config = dict(
    vocab_size=954,
    qk_norm=True,
    tie_embeddings=False,
    init_std_up=0.0508,
    init_std_down=0.00533,
    seq_len=256,
)
MLP neurons of a small language model. Each row is named by its layer, matrix (down: output weights) and neuron, and shows model dimensions 32-159. Each number is 128 + 24 x the weight over its row's rms, rounded and kept within 0 to 255. Numbers have three digits each. A neuron's up and down rows have the sign that makes its largest values positive.
After each neuron's rows, "fires before" lists the tokens most often just after its 100 highest values on Wikipedia text that the model never trained on.

L12.down343:110141173098127128103117152139126150110124129149093110126199112114105126121106121154111144070102051161129107113110127127157106153161142150130131123133142179158141122171086070150113128141168141085153134148161104169140151141122090148125108130131082105159161141101111119141147140116121119128148118122072120097109111134125104160112133114150120128111078125112106118126123129165146093149131
fires before: "re", "p", "f", "r", "c", "er"

L3.down346:162125090115151102137083102166135140108154143117131165153080156135105120141134148100107123122135136152150123145143090172109113083100147122148116101135142136099152130149094165126159135116172168105147174089106127105144121095096178106117128112105184128132130130127130087106111140132115166154183154113157118066126185116110130124099144141141145127090109158156104084177112134142127132122126
fires before: "g", "s", "k", ":", "ad"

L5.down104:144121137155128143126109164199124096092129165116128140136108151097121094160084163148150126118114118108155134104094130135120137121118115131153145156112123150129122088118106106162129142113139119141149114206162096128125149161101124085133108136138104153123125166086095167124114138134113116114103131105125150128161104166121139122136170130164096088159125153142100137148160116125105132109119
fires before: "o", "w", "ov", "p", "d", "igh"

L9.down368:129171116131162140122129093128146089097117172153124115136129134136117126094125129109150116114177125128095136105122138149128078089125125130129138125176113144104106112129096153134136143140134110153133195070128131131102131155178095136160078059141144132143131116131102156123140107142146156128134106131135136111135106099131138161095167146093129182114117106169121094122066171115107092101123
fires before: "c", "p", "t", "i"

L5.down364:121148096155140109111136159148106088159112155145124165153145132096175138133119150101117098149164106109136118185134145179123108173136124125095125127140124135095121079112097156123136138123094140137137130134151125110093134142136166069107148134133111124152103104096118149113134114124124093159104148119067146118127147133175119138144152102148136113099132102093135115122114106146150145150131
fires before: "al", "ed", "ess", "ation", "ers"

L4.down353:126116097088121135072167134090082116139121091119097174112094148100114127145136134130099141139130139131133174151152165164092126126143124143146126185134120086096114121129181158111170105151078134086163106136139128115114135143146142130134108117119114130100159146110146102109106103129158114137134141095132115146104154115115166129112122119100159117147130119115116136127151139117141112152123
fires before: "e", "k", "i", "ar", "is", "y"

L10.down356:144105144131145142131169143167164115119140143145160131149139138103142123175123127108132113097107090093112125154129169151106160087137080106135154146132129162165139129118099107122104142106115149133137114157132148137150129144145140132099125107146110109098177124100133108143121161151144099129113130155073104145119123086137127136159087096155101137145123123165137096146151141085167137128080
fires before: "p", "r", "d", "t", "iv"

L9.down268:106172104138100120056111127124126137168123108154102133140159117151145130123097092075132127129111151149102138137135141171124137106165126141120110147133100142113114138183114122137108096121121148142104115103155136140139145155114124113131165134115175067118110110127120127163110087107082117144102156134107171161102145123118137109140112138111167131142119162149095138112122083118094158104114
fires before: " |", ",", "\n", "."

L9.down305:110149142135084113150149102136137131127132158109128117113178120167124108149108133121116090090148142141129171118157130121121147109135131149092125125116112123132120110109090154091179128133162149172117103145117128081107128121148135132069108090111142115121183141162102133131144078100141129126102110095167145114152089155135137203119151107156129140101185136133171141142104165114140111100141
fires before: "on", "5"

L14.down353:119128101095116170089083175130139157128122109152136133112106114163157165167090129125160142124148120108109129164105151148142160139139140158139109156107141126108115132104120094118106119125183173140137116145120136145105157121105163135118150131116134182090160100134131131123090143131137173140098124097131113136122116097144113124083143128143171188128115122118171140127144155148122186181152
fires before: "9", "u"

L2.down358:100158108102134135162063155126120126120128132151112153090110109156186190133142108119156162138104127125109142131142159132139131152128145140136115084124124133103144139114181097135124096150165146184124142168134135127142140138121127138115131117161158108110155162141139144114108077120116127106124114151092114149101158154143118125129062090134127121152121136149116169101133099077108141138122
fires before: " |", ".", "ct", ",", "°", " "

L4.down468:104119129182103141138143145116161134158093114087124124103120107140180143131092110142104127174126102136185163113142130098139092105144149145130108117125177144119146159118147122135161148174113124133144117162135116112144113074138142158175161110119149170119147114115140110125142077105118099128154160124161141141114159129160122120157123081154108144143174110129179137091108132123106132118104
fires before: "e", " ", "es", "t", "i", "k"

L10.down486:132094144118152122108107124099133165138134112092105112099089109125144123169149148136152120130149121131156121102149123113092118096173135109124128103118119158108162087126089143119148151105114115149104131125115150133136088126186127068115115143149172127119150103115100179125171189108145124128130117094110121104156139118116108150099170132140154149098107114150167115165138132133157139136144
fires before: "s", "al", " ", "as", "k", "ian"

L3.down348:119098112166099117150128150112142127188140113124088136179155135114159157207102146167106157115150102065111120121151126158106152122123092126092097123125112105116126118147133095130091135117121152098169146127158118128129099098114128114127139106127131128105152178134115113183111161086147121162110126144158110111144114128132118157101141122132135169108137076139120113130118137117127118171121
fires before: "n", "i", "at", "e", "ation", "l"

L8.down479:112112125118184107110128101124145133111100127149133114122133137147193089141137085090086137121114154160144146113134122115108145124133138109145091201186090149099129140121073108109114171098139095100129096124127161178089134153096118114146181122110141136128131128153122139110132141100100112121117108101146158169122123146118114119145122101130169112112164133145111092121144153155110133101149
fires before: " ", "e", "el", "s", "p"

L14.down22:096084169132140156152082113128164164107143155140118165129161143128169154130165107110108130091121138135056125157111126117171108106120135139142140131158148160159103136090125128136081129131126128168161114148129150136129126096135130131134130111140148162168121131132172173084165128114180135096071119164157149110164142149158069114145127149135143134151125106123120151100132105108117092112129
fires before: ".", ",", " of", " and", " in"

L14.down495:121149117147148163134157144125114120069138137087114143119137112107111133118091116141132141148134121132085179135112164133085126143130112085127113158094133115073129134137132097181080125145145119111127173107144119158159114109123146112150084146104166139134151141140124188119151129155111165162150146142142152141144127117117075183117139106097131164136132094166141123113127141091122116161138
fires before: "t", "is", "g", "id", "el", "i"

L10.down431:135069110105108127167118126149107112132126086115102180163173113146143111140057121105145166120150096173117137124097138174152112115146156115148122123123103119131121173096126105118124104139181111108152147121157109140191145120174104180115099149130128103149134131091098106147097125120122094181156118121130135138132086119133120132130122096147126146151109102156150093116158134125111117173099
fires before: "r", "m", "t", "c", "ou", "ch"

L4.down61:135101128141159161126145132148097143133157130121159166106118109168128147162139109130114146079102166097161124161116094078145143160198154123090085138129119092127169126129083112134129160126161162086106144094125108149113124166116142156144185135117130155171107147120118108135125108115145128166158140144085103095144159119147149136161132131108161118098124095106139118107126096121096152139148
fires before: "t", "c", "f", "s", "d"

L5.down399:156146156134130108165138102107114119165122119138101148120102122128106114202080109116136158084094085127149110144158130158090117128108122107170111182140125122135126126119120143157130093132122161098131156129110116158152107099114098147131118131133127106138102101114121078103096154147152120138154142133146202095091128132102145161109127170083118127094131165129137100123130148154116122062091
fires before: "o", "en", "|---", "it", "id", "ed"

L4.down346:086162127133154081129112131108134109119102112142134125122068155146104128184120122123096097137139143105113166130131152125123113137152124132128104158146104129142098160155115160109133118130065100070135168090141120145103123147122120141162124130186082141119192117142139123101136140141154117121118086137151135130111109156123130112112112111176150137157170094117122163118140129169113106121115
fires before: "st", "e", "ing"

L8.down96:123149055145090137134145136137139132134083152124170131136104125092133118103107143137116123128137124180128166123127141074157161143160116111106136137175145096141171131150130121143155106115116159141124154168169153152125111105107156138175157116120179174103141134138084138135132108176115181155126133157126113097101146111110128150110153142140148129157147089133140110095121132190157129175150
fires before: "a", "t", "ol", " of", "ed"

L4.down328:103105109100151177134138116161081140134159115144185093153153093055135133113151116132127109137143122112097131141132140125119148109131146140089135133121139111153155098074098119121117141132181119109110112143119113104103192096124147128152125112166138160109138148106133136121151116180136139133140162160112158132106147128129107144119120186154164116151131143084133097134169137123085115166141
fires before: "ic", "r", "ain", "p", "e"

L10.down290:146105161103162101116117152133132147132115116119162141174115156157142152132114169140080097127082136119142147091118121132150121170182136116136103141160119103114095154143138090110130125127137119144169152116194132112116108118140124158113084094125098124077184140136165094133107139113168140137111113112104127133099152134108103133115157101083137082139127117121125165109131120109176107114159
fires before: "e", "n", "i", "g", "k", "il"

L7.down277:110084137175132136113134132125142129083165080135107096120132100115121113134143181137169153089172136113129154131111118118149137112165181105122120116161114155125142111121143141120190135120092141159124168135104100176101150186139131116117134143101118121158131126117108130140103089138140113090154144164119111099119156110128118067132104098075109151130122137130108119107175139119128156120142
fires before: "t", "r", "y", "s", "ag"

L2.down436:116136148103116132081112116077162127159146142119138145126102162164081100094123127140111129140158128133119089123112136135141161095111117132114109138100134124101124171155116073125156151112123151115101143140135129123165120123172099135137157090130180133136164096129107111147145125136132112162148094131175126103132086148120115104132073133145159123107093118133103126142091126136140100113114
fires before: "er", "o", "ion", " of", "k", ":"

L7.down74:150141116134087126144144126156133156147133132151154130175151121121119124090126149105153109115158100168087143149132115122110102131116139092165130106100107109118097099115182095090131102132101144101105135084104101155136166123117125127150111097110194139151120126115137097079134150136110115089115171086120167106155191064107114131104182120126070088119102168152139091128135081144072145140137
fires before: "s", "t", "at", "n", "nd", "o"

L4.down12:131103124116147138118122163139123100103134124160118105123147109118173126141160128103126135106115131135120196113100095149132112082159108164099092108160154121156152165135084157114156176123198134145126115124142155141132152143115125151157147152117088146109159110146139142118134122084070128136145134084113090145140097130116150144129132110122124123151093144165155106145129131138126141188113
fires before: "i", "ies", "ul", "if", "ion", "is"

L5.down130:079083124103117111134115135129142139105114125099106120128116138126119162119133124094157132109140143119150148104101116105119119115147153131073115161164120148097107124122103147132124145122145142109148150131146123169105162156109106121179076136169152176153155110128119146096095120111126125180098138140087081123093104126163137082095104140122117166115080169187143160149108141103105098103109
fires before: "s", "r", "w", "at", "t", "it"

L9.down40:135124094134104151175177102137123151112124127126118102161138078117134200160152100096121118103151142175147161170153089090134139117100146163124112108115130161129115072102114125166108135128184171172092113122148129126090185155149137152144095124146153154127138137175096158121151128108140130175146167093108127137111128145136154134128104116115120130154146144124115130119126164151129092121095
fires before: "r"

L2.down204:123112112100105160094163120163107113156134126143118137151106154142181112188119142140131124171134121109153103132125144183150148124116104136107132111146101139156115124110119143114118108129134118107122109112162138134134105150107137140079144144158116152123170094126091133133160142127093140134094137122139113099120141130148141137121127155165151144096104142041139128154117132095143144145111
fires before: "al", "m", "ation", "at", "om"

L7.down207:152117075153102109149098136091152115131178075076165117090119117142102105129139127092105102122145153112138123109125132121112128167115096122136108158153087115115112096139167126116132077136070123106129143091162066132104121163142156145084136136142130115110132140108110133115161146138131147125157127130117143072130126133149154135144116128110131120152131163106095170132113101142113143123110
fires before: "k", "f", "|", "\n", "-", "e"

L10.down65:171088135099124118094095143132123129101141127094092144161125093150096137141156168140127117144187122118110128154124146113118154090107116102139097098197123145138150141113124141127171107121122122148069176126103117122159164130119156108112077164099133143157112103103126130088138149131130090168112120134114117068127133108134125157144118091130116068105130119136155091144139095155108102137111
fires before: "s"

L5.down147:140154118124135146156109130120171106117115137156132142142094141110097151160140150156140125167127098118103071131129148114153141097126115117135133138122133135160097143149142121110152099111078139107109128156150122155178131124143101110131124107114115078130091154148122217169126153129135158171133141195122150129114063142162143124112110093135138119106116142158126100180127098156141150100132
fires before: "o", " of", "d", "y"

L12.down388:119081104170114147168134156097149135126128092142091120169147075120133104133101173129102089085127116136111159116124145157148103145106138098131148134178111134125134141131108118133108098136106110106110123099090103093160155111159111143104077103141125176125143135129121147127139162153144147142169166172124176113122118132101132156117150130109103103138104144096148122120104124154111142083094
fires before: "f", "en", "g", "o"

L9.down103:109104147140108100125124123121084129141067144135103148129131116133120127084151148131091090070128175075153100162098160129144141085099125170142118104119131145092173151087159168148116124110176139145093097150141119137157131074090125126159080166106156150143121125158106144110124133152110142129110156158093125156111133131134140141144105128154139104082134135125106121095124163184130124123132
fires before: "it", "u", "el", "um", "le"

L5.down351:116155127111084121098138155129125104127072129152126160149099136124146139119095147115129131157147127090129149152143127123137162118153129091115106123089131157105127159123121131103169169129198126123135083127135125133109159137106137120146158143151115107082119113148132115107181098126104119100134123101171104114137147110119130090092152099182129138121121087134175093080117150112124138140122
fires before: "u", "i"

L5.down82:094150113131117140129112159112166165144046107117135187103139180147147111108127118136120150129145164134128128137112154102118143144168121088108171158123158115061148121123101143112132137131163128110106137112139161153136128134092104103112103087137148123116147150110137126104146106151178103144156128147133150124118161158147113092128150122144179135097175136147156112102141150120096097115156
fires before: "p", "il", "m", "er", "i", "ers"